MLP neurons of a small language model. Each row is named by its layer, matrix (up: input weights) and neuron, and shows model dimensions 170-297. Each number is 128 + 24 x the weight over its row's rms, rounded and kept within 0 to 255.
A block is one neuron, or neurons of one layer that tend to fire together. Before each block is what it responds to, as a language model described it from the Wikipedia text at the highest values.

Arabic al- hyphen
L5.up40 [179 146 132  75 126 164 134 128 143 122 116  96 133 157 132 110 103 153 122 135 169  98  74 147  97 160 105 120 143 134 145 132 132 107 186 147  88 119 126 124 114 165 111 153 131 117 157 102 113 135 143 133  82 118 112 108 156 142 152 126 136 161 159 149 114 113 131 114 139 115 134 138  87 125 172 122 102 145 140 145  90 111 147 128  96 155 177 132  98 100 106 141 111 122 141 178 163 105 126 178 133 135 109 131 128 141 122  87 111 139  88 133 136 119 118 117 116 140 108 109 104 147 145 126 136 119 116 128]
L5.up618 [103  99 143 142  75 107 172 139 157 137 168 119 107 173 143 136 124 108 119 138 123 117 129 158 130 136 127 161 140 125  87 149 144 137 163 122  92 137 109 129 133 124 100 161 117  95 124 130 116 130 113 148 151 112 105 128 137 182 112 121 133 168  96 111 141 124  99 110 120 136 116 125 144 145 150 133 175 127 174 119 128  93  68 128 129 133 143 115 151 135 106 169 135 116 135 130 163 116 130 131 135 127 164 123 144  96 105  82 157 113  92 117 191 150 110 139 142 179  75 100 132  97 149 144 133 125 162 167]
L5.up655 [140 153 119 114  90 190 124 125 136 174 149 181 146 154 158  86 106 144  84  99 119 137 126 123 118 138 100 136 101 169 110 115 134 114 145 116  98 132 140 112 122  93 123 136 122  95 117 155 134  78 135 108 160 124 152 105 131 120 154 149 140 100 116 116 198 122 139 134 111 119 134 108  94 115 131 175 115 144 171 132 135 111 131 105 136 159 175 139 100 146 108 134  87 112 106 127 115 125 149 103 130 146 113 110 169 106 146 101 117 102  89 110 144 131 153 104 109 118 105 109 152 158  83 107 162 119 114 125]
L5.up774 [156 144 144  96 116 122 118 132 112 115 119 151  93 107 133 152 153 117 120 134 143 135 135 125 129 138 138 126 157 144 186 121 198 124 122 171 139 159 121 133 127 118 112 125 123 140 126 141 123 123 104 130 110 127 106 156 127 151 121 168 149 169 116 127 112 110 160 163 134 120 170 124  92 141 129 143 129 133 133 130 196 105 153 147  90 150 124 134 159 102 107 137 134 134 112  97 167 121 144 130 142  92 141  59 138 122 129 157 111 139 105  88 136 123 153  53 151 107 169  82 124 123 145 110 132 149 133 149]
L5.up1001 [144 132 134 129 113 131 122 143 126 147 134 126 124  98  92 150  84 138 104 104 153 126  91 145 101 146 148 154 140 126 146 160  75 129 153 123 150 113 130  87 157 205 117 114 106 123 137  75  78 105 142 124 140 106 154 114 122 123 151 111 175 126 121 130 120 162 160 123 103 114 170 164 139 162 162 111 125 125 120 123 107 123  94 125 124 101 149  89 121 147 120 112 116 134 125 162 111 134 101  87 139 179 114 154 125 153 108 118 132 117 140 143 112 102 125 150 129 139 110 128 158 178 124 182 137  85 143 132]
L5.up1449 [123 128 114 124 107 176 145 106 104 130 131 138 133 168 115 133 128 153 127 178 118  71 143 180 117 176 112 118 144 109 160 106 162 183 133 140 128 134 139 125  94 132 165  94 125 112  89 166 128 116 144 135 196 110 127 116 130 139 114 132  81 148 151 115 112 175 127 195 126 142 137 127  96 107 105  96 111 121 130 102 135 113 128 114 143 168 103 120 155 129 124 112 102  98 124 150 157 149  93 127 158 131 135 135 123 126 124  80 140 110 137 181 134 133  70 153 147  89 164 117 102 125 105 143 108  91 128 126]
L5.up1572 [107 124 117  95 142 153 143 134 130 153 151 143 125 125  94 106 101 120  93 159 142 165  70 152 110 173 150 112 150 137 178  78 181 136 132 152 142  94 134 131 117 129 119 131 159 127 134 132 110 117 172 148 124 127  76 102 138 162 134 148 123 138 162 123 149 104 106 155 108 152 169 132  96 157 118 139 112 131 104 130 135 129 130 179 137 129 173 152 103 124 104 120 125 149 159 158 155 114  75 161 121 107 124 137  94 108 150 128  74 101 108 124 118  90 115 101  63 129 132 114 115 112 161 140 107 136  93 146]
L5.up2005 [150 116 161 139 115 137 144  86  93 151 162 156 110 140 134 108 159 167  97 172  78 163  91 138 141 108 133 130 122 127 127 157 150 123 139 134 122 109 112 187 106 123 170 159 135 152 126 109 123 156 137 114 138 151 156 136 121 138 140 123 143 143 114 114 113 126 125 113 155 156 207 155 117 121 143 130 118 110 132 137 145  82 147 100 128 159 138 142 116  96 113 130 138 166 150  90 132 133  91 133 123  83  99 150 121 117  96 126 148 142 111 118 152 146 139 108 103 162  98 128 108 113 133 111 134 137 117 130]

Year digits and pair connectives
L5.up206 [156 139 139 140  81 157  95 156 150 159 132 148 114 140 147 112 124 184 117 133 139 164 123 168 127 127 128 160 109 137 117  98 117 118 121 157 151  90 128 130 142 140 128 135 141 127 126  96 113  88 132  95 109  98  66  87 108 172 160 140 114 107 137  76 132 127  79 187 143 129 117 112 110 103 136 126 141 137 134 127 155 143 129 142 113 135  89 135 164 121 140 101 119 145 156 139 148 107 133  87  92 127 148 162 110  97 142  93 129 158 148 121  62 115 140  93 155 124  96 106 151 153 154  93 156 135 156 120]
L5.up612 [130 121 108 106 128  90 170 123 148 144 119  95 135 146 123 149 145 133 113 121 165 131 128 131 120 120 136 118 151 147 147  94 169 175 111 136 153 115 165 153 143 130 149 111 138 110 139 180  77 129 181 152 154 130 123  79 141 139 118 114 145 160 154 161 154 161 158 161 136 152 129 122 129 119 101 125 141 129 136  68 133  82 151 134 122  77  84  89 154 170 101 161 141 155 144 149 108 141 193 144 114 109 141 111 101 130 187  59 106 134 135 118 114 121 150 116 148 115  87 167 103 119 106 143 182 133 105  95]
L5.up892 [133 133 117 147 142 130 120 111 146 114  99 110 110 146  93 117 114 116 138 164 139 161 122 141  99 119 111  97 166  98 120 110 113 133 108 129  72 140 121 159 140 157  52 151 148 109 135 129 110 141 152 159 144 138 131 127 153 163 140 137 152 159 126 174 122 110 177 110 104 127 135  83 202 115 100 173  95 123 162 148 132 133 129 126 117 126  61 133 135 176 136 141 135 128 110 133 132 113 129  96 116 162 148  86 121 126 152 129 142  94 121 114 170 132 126 107 158 102  85 128 137 121 132 123 113 122 104  96]
L5.up1015 [122 147 141 102 122  89 136 146 108 121  95 110  42 117 130 138 142 175 142 135 143 131 131 107 103 151 155 130 117 155 128  95 126 122 149 133 152 166 109 144 102 141 133 127 119 159 107 127 100 108 152 106 100  94  95  98 158 108 160 127 154 118 114 127 155 161 134 158 121 142 101 123 133 137 149 122 131 134 132 128  78 190  80 119 111  95 117 143 120  98 134 129 136 160 113 129 150 137 164 136 146 141 104 128 112 135 177  80  93 124 109 141 124 121  86 125 116 105  60 135 100 175 152 136 164 152 156 101]
L5.up1193 [ 99 125 109 136 134 128 173 124 106  99 105 115 120 146 125  97 121 109 142  99 104 131 139 134 132 149 129 136 153  60 142 136 124 115 115 107 102 126 105 154 131 133  71 136  83 121 118 100 109 126 204 159 159 129 124  76 149 107 177 117 126 122 117 115 135 107 123 138 144 116 122 104 141 126 130 114  83  86 102  98 145 131 128 158  72 104 119 143 136 126 167 128 136 141 117 147  99 166 144 164 108 202  86 158  93 142  99 121 119 127 105 100 137 147 101 185 144 137 104 163 125 133 109 104 108 152  95  71]
L5.up1652 [135  93 133 143 124 145 114 141 116  90 110 139 137 111 137 101  86 121  95 148 135 142 173 118 132 105  88 122 145 135 136 128 106 151 106 125 105 126 136 139  95  98  99  99 143 115 136 110 177 113 139  98 149 160  92  53 150 147 143 130 140  91 153 120 111 151  94 135  95 119 117 131 153 123 145 131 122 111 150 125 125 121 169 145 111  79 128 151 125 111 152 142 130 102 138 131 139 153 157 147 114 131 136 114 156 118 133 135 102 136 105 145 112 141 149 140 123 145 124 150 105 123 144 120 137 130 102 124]
L5.up1740 [147 166 146 111 115 139 170  83 121 169 113 137 123 114 135 156 111 147 112 121 149 109 175 146 171 110 109 102 133 122 150  91 113 134  75 156 124 128 165 146 114 155 132 134 125 166 136 156 155 106 133 150 129 136  57 104 182 116 150 158  98 135 150 118 102 151 121 138 139  81 107 118 147 147 145 135 131  76 151 121 168 161 115  82 107  96 139 120 135 114 163 118  96 126 135 115 154 154 104 112 137 105 138 114  71 148 178  93 114  98 113 100 110 149 114  85 120 165 123 131 123 147 130 107 114 184 130 124]
L5.up1804 [142 140 135 118 133 138  99 135  99 114  83 113 110 132 197 148 128 147 102 166 133  76 120 113 132  93 166 127 129 137 142 110 152 142 120 117 109 152 145 169 145 107  95 122 132 128 140 137 181 100 114 107 135 127  67 118 149 131 120 132 178 108 114  88 158 141 128 157 104 176 158 112 129 151 130 185  91 119 135 121  82 148 118 131 153 180  93 112 130 126 154 140 121 141 157 133 125 135 127 135 158 168  92 199  77 170 139 135 106 164 172 121 116 124 156 162 126 177 101  80  87 175 132 147  91 122 108 143]

Verb after subject/to
L5.up106 [126 141 176 101 143 171 115 133 158 114  93 106 109 114 146 142 130  92 154 105 135 146 155 160  86 134 139 128  81 133 113 158 118 125 101  93 145  95 206 133  88 104 136 132 139 145 141 163 160 115 140 123 137 137 143 111 100 130 162 131 131 180 149 145 149 100 173 108  98 140 165 109 116 136 178 116 154 172 168 104 102 165 119 156 139 159 128 141 120 109  85 161 108  98 113 144 121 149 174 105 114 138 118 142 139 113 117 101 130 126  82 150 108 188 132  97 112 115 131 142 111 168 133 118 129 102 122 145]
L5.up125 [110 112  93 111 169 117 121 122  72 139  92 133 136 126 131 153 128 136 119 129 111 102 107 121 120 174 147 132 118 158 122 114 127  80 135 121 171  99 175  79 158 143 154 130 160 128 118 102  98 133 181  94 107 119 142 130 107  93 150 122 134 153 132  83 159 116 125 115 128 160 169  62 116 108 127 152 136  98  63 150 119 151 165 134 125 142 111 140 142 118  84 141 152 176 146 156 139 116 136 148 139 140 144 193 120 137 138 118 113 121 123 133 103 145 117 176 127 127 158 131 123 112 118 105 129 124  87 129]
L5.up134 [115 105  82  86 109 118 120 135 118 136 141 117 143  97 147 107 142 136 157 100 113 134 149 133 134 144 169 121 172 129  99 147  98 125 124 122 147 128 122 119 145 101 148 103 122 123 151 119 103 114 104  98 145 134 157 136 135 150 135  99  98 122 147  86 149 144 123  85 131  98 205  86 109 107 151 120 154 172  63 114 149 128 128 139 130 140  89 124 139 120 124 130 141 120 131 151 101 118 131 169  91 147 137 156 134 109 187 114 112 168 119 165  94 108 106 154  95 115 179 112 104 112 106 109 137 123  79 139]
L5.up451 [127 132 137 108 119 133 141  96 134 139 121 165 133 135 110 138 117 102 150 106 146 141  96 107 139 137 114 121 114 154 102 141 131  87  70 120 142 109 117  94 165 155 156 102 163 180 126 145  63 133 131 161  94 100  99 162  87 117 120 125  85 124 109 107 134 163 120 100 139 113 157  64 140 110 163 117  97 116 132 137 115 142 123 172 159 135 147 146 114  77 123 133 138 107 100 153 143 154 119 131 123 136 118 130 167 140 148 108 132 152 139 113 134 141 135 215 118 125 143 152 139 164 124 147  98  97 143 114]
L5.up764 [159 121 127 100 154 128 133 121 130 117  97 153 146 103 144 160 154 126 140 141 120 127 186 128 167 109 172 119 134 107  78  94 125 147 150 162 139 103 159 145 123 133 105 103 132 147 154 137 160 118  99  79 114 151  80 175 150 126 110 112 104 168 139  75 149 158 107 105 140 137 153 124 109 118 137  94 152 167 121 109 114 104 116 107 126 147 175 128 117 158  97 156 134 151 101 100 129  76 137 146 118 142  67 172 148 171 162  47  99 155 116 130 152  98 146 190 132 120 139  96 146 141 142 139 108 102 119 168]
L5.up804 [155 125  93  78 112 132  95 100 124 118 123 199 131 105 124 111 161  87 135  75 136 115 119 117 176 121 171  83 160 120 119 143 157  83 130 125 119  74 145 139 132 117 149  96 130 172 134 136 123 119 142 126 133  87 137 113 166 118  86 119 100 162 162 100 101 140  95 134 159 121 190 122 123 127 177 114 167 163 112  98 125 140 145  88 125 157  98 162 132  65 149 164 124 126 143 136 184 137 109 151  98 126 117 126 123 120 147  95 110 119 165 148 145 119 108 156 111 140 126 108 131 141 100 111 145 107 108  98]
L5.up1838 [116 126 107  41 146  96 142 119  98 127 151 140 130 103 154 131 139  96 151 112 166 139 109 109 178 139 156 118 167 120 124 137 129 103 114 122 112  95 133 122 156 103 160 121 153 154 166 125 126  63 164  90 161  98 129 107 138 102 105 105 116 148 165  89 129 129  85 119 139 132 231 110 144 106 164 141 148 137 112 120 123 133 113  99 130 121 134 170 110 130 115 172 125 161 126 146 161 147 122 142 156 131 129 159 144 128 164  88 108 126 134 179 104 133 120 171  96 148 136 109 131 120 114  95 121 137  55 119]
L5.up2030 [121 104  92  99 134 107 112 144 140 106 110 138 118 126 120 150  93 122 164 135 160 150 118 146 148 153 138 117 120  64 109 148 137  87 100 151 173 102 129 162 121 103 130 109  87 142 153 115 124  89 148  98 143 124  83 144 205 116 100 136 122 153 117 102 180 115  84 108 179 150 191 143 132 120 136 132  85 124  95 155 148 104 111 153 148 124 112 160 143 163 123 125 132 162 101 142 135 116 114 113 120 127  94 127 120 102 151  88 122 129 127 157 114 150 127 148 135 110 129 106  88 138 142 103  92 169  89 124]

Gerunds and action nouns
L3.up124 [151 140 139 120 100 126 130 106 122 112  98 152 153  98 112  81  66  95 160 144 110  89 112 171 110 127 153 117 146 110 142 142 123 101 123 110 125  94 107 159  83 123 157 155 133 182 111 163 125 125 139 182 138 151 125  90 155 128  90 113 125 124 152 123 132 139 137 130 119  97 128 137 141 148  97 165 117 139 144 150 104 146 121 124 118  59 186 153 107 105 116  88  90 103  97  98  96 115 148 158 105  91 117 143  97 109 146 147 129 132 138 157 150 140 148 126 124 143 140 168 103  73 148 123  93 122 126 134]
L3.up244 [ 96 124 134 152 130 146 128 139 120  98 143 134 172 143 111 137 160 105 124 155 174 136 115 115  73 107 115  99 112 147 104 127 149 129 104 102 162 118 157 145 145 157 108 115 119 135 107 134 104 138 138 106 108 135 116 118 149 107  90 125 144 153 126 102 121 156 147 150 153 146 142 137 154 164 124 128 102 122 113 124 106 113 125 143 128 153 126 148  90  97 115 119 133 118 187 154 138 147 120 144 115 145 136 160 115 104 124 132 131 124 134 148 110 132 129 139 117 135 110 148  73 131  74 171 135 183 148  70]
L3.up552 [121 110 167 102 107 123 111 167 122 134 133 117 157 112 114 153 102 164 122 139 104 175 126 146 121 144 126 129 148 161  98 149  95 127 124 114 124  93 150 147 117 122 133 153 129 122 115 129 168 121 123 119  95 129 127  92  83 118 129 153 144 138 124 139 152 122  98  76 130  92 104 133 126  95 152 142 129  89  82 131 132  88 147 124 135 131 169 112  94 116 112 157 163 159 122 135 135 135 119 153 149 107 126  72 105 130 114 146  86 166 117  84 176 132 105 202 172 122 133 133 129 131 176 123 107 127 125 117]
L3.up568 [110 128 104 153 164 153 146  94 125 127 149 127 187 120 119 108 168 100 150 119 154 135 110 128 154 152  90 113 151 119 111 105  97 116 165 144 149  84 125  89 135 110  81 132 131 144  94 135 131 116 132 163 163 153 121 140 132 105 118 107 125  99 133 106 130 105 121  73 124 140 144 129  79 123 130 129 102 124 162 162 196 133 145 137 167 145 122 143 149 153 164  93 112 126 138 124 151 105 125  96 125 134 144 162  84 136 166 152 131 147 132 128 140 172 137 137 120 120 177 140 122  98 114 129 142 110  96 127]
L3.up626 [ 78  97 147 161 154 105 124 131 117 153 167 133 120 114 128 164 145 104 147  96 104  92 126 146 148 153  96 120 121 182  98 126 129 132 105 149  81 134  85  74 114 133 148 117 135 102 163 128 125 109 108 157 145 131 107 118 152 161 172 131  99 137 122 132 123 106 117 126 154 118  99 102 126 132 151 159 125 152 168 150 157 146 116 111 148 118 139 120 138 176  98 147 132 140 134 136 135 125 121 156 144 133 147 144 142 129 139 139 141 156 129 164 155 101 110 162 163 115  90 191 145 143 130 137 137 152 111 150]
L3.up681 [ 84 111 110 155 154  96 137 114 103 157  95 107 126 153 145 157 153 139 160 114 103 106 135 109 145 111 119 134 116 110 111 122 136 143 163  94 113 105  91 107 129 180 172 109 109 119 147 111 146  86 113 119 110 131 131  95 168 127 168 161 118 158 144 127 157 158 152 129 150 128 147  79 132 107  97 172 159 151 129 139 126 113 119 121 164 100 113 127 126  93 159 134 130  87 116  98 137 159 133 145 113 111 124 115 100 106 129  91  77 145 127 103 127 137 106 164 153 133 113 160  98 137 115 139  97 148  92 169]
L3.up1553 [ 95 135  84  93 114 176 125 147 107 146 138 114 153 107 163 147 128 112 144 130 126 105 101 120 175 127 110  93 113 138 155 110 120 131 129 139 114 113 128  95 139 145 146 162 147 132 101 135 152 104 104 147 123 146 126 125 166 144 119 127 135 155 133 161 128 161  87 146 153 122 105  92 144 108  93 122  75 110 142 164 105 121  92 142 135 124 119  89 152 108 130 131 101 175 108 147 141 107 120  86 126 141 116 174 109 153 131 118 131  86 127 113 150 140 119 124 160 152 145 135 153 150 141 126 119 138 130 158]
L3.up2022 [ 90 120 160 158 127 148 115 112 134 154 136 138 128 144 123 126 116 149 109 153 123 159 122  76 152 115 129 111 132 141 123  83 114 129 134 127 108 143 108 100  99 151 147 117  85 141 139 158 150  87 109  92 117 128 152  97 115 112 118 141 143 117 147 133 157  97 158 173 138 165 115 137 131  98 130 100 133 130 111 111  98 133 155 165 134 139 146 122 162 131 114 119 107 114 122 133 157 123 171 124 131  84 135 117 120 129 117 125 123 120 163 119 139  81 159 131 106 110  97 155 126 137 147 116 125 114 158 130]

Main verbs after subjects
L4.up1100 [148 103 120  92 153 140  95 129  91 158 152 157 123  99 159 125 132 101 112 110 127 137 149 167 172 168 135 111  88 140 116 142  97  75 124 132 140 119 130 114 136 107 131 114 165 135 149 136  93 137 144 102 146 126 139 119 149 108 142 121 121 170 160 102 129 135 143  89 135 128 195  98 126 115 125 125 117 123  97 135 117 166 137 160 103 142 121 155 148 137 132 156 140 174 108 123 143 133 121 146 146 111 138 184 122 138 170 103  99 141 130 146 105 127 147 156  96 126 145 116 162 108 118 109 146 145  72  81]

Non-English name fragments
L4.up1481 [126 100 135 129 161 119 108 120 129 123 142 129 122 120 155 146 133 142 100 141 171 109  86  94 177 131 143  92 122 142 143 127 117  84 149 165 124 128 155 147 113 141 106 128 119 148 139  80  93 118 124  91 165 138 104  78  80 132 182 109 123 118 146 106 145 124 130 151 158 134 154 136 140 147 134 101 122 122 129 149 103 140 156 127 134 158 120  96 117 125 123 116 116 142 114 103 157  84  91 144 141 100  81 106 133 164 109 122 118 108 119 146 149 147 132 148 106 148 116 122 146 125 138 152 153 133 168 144]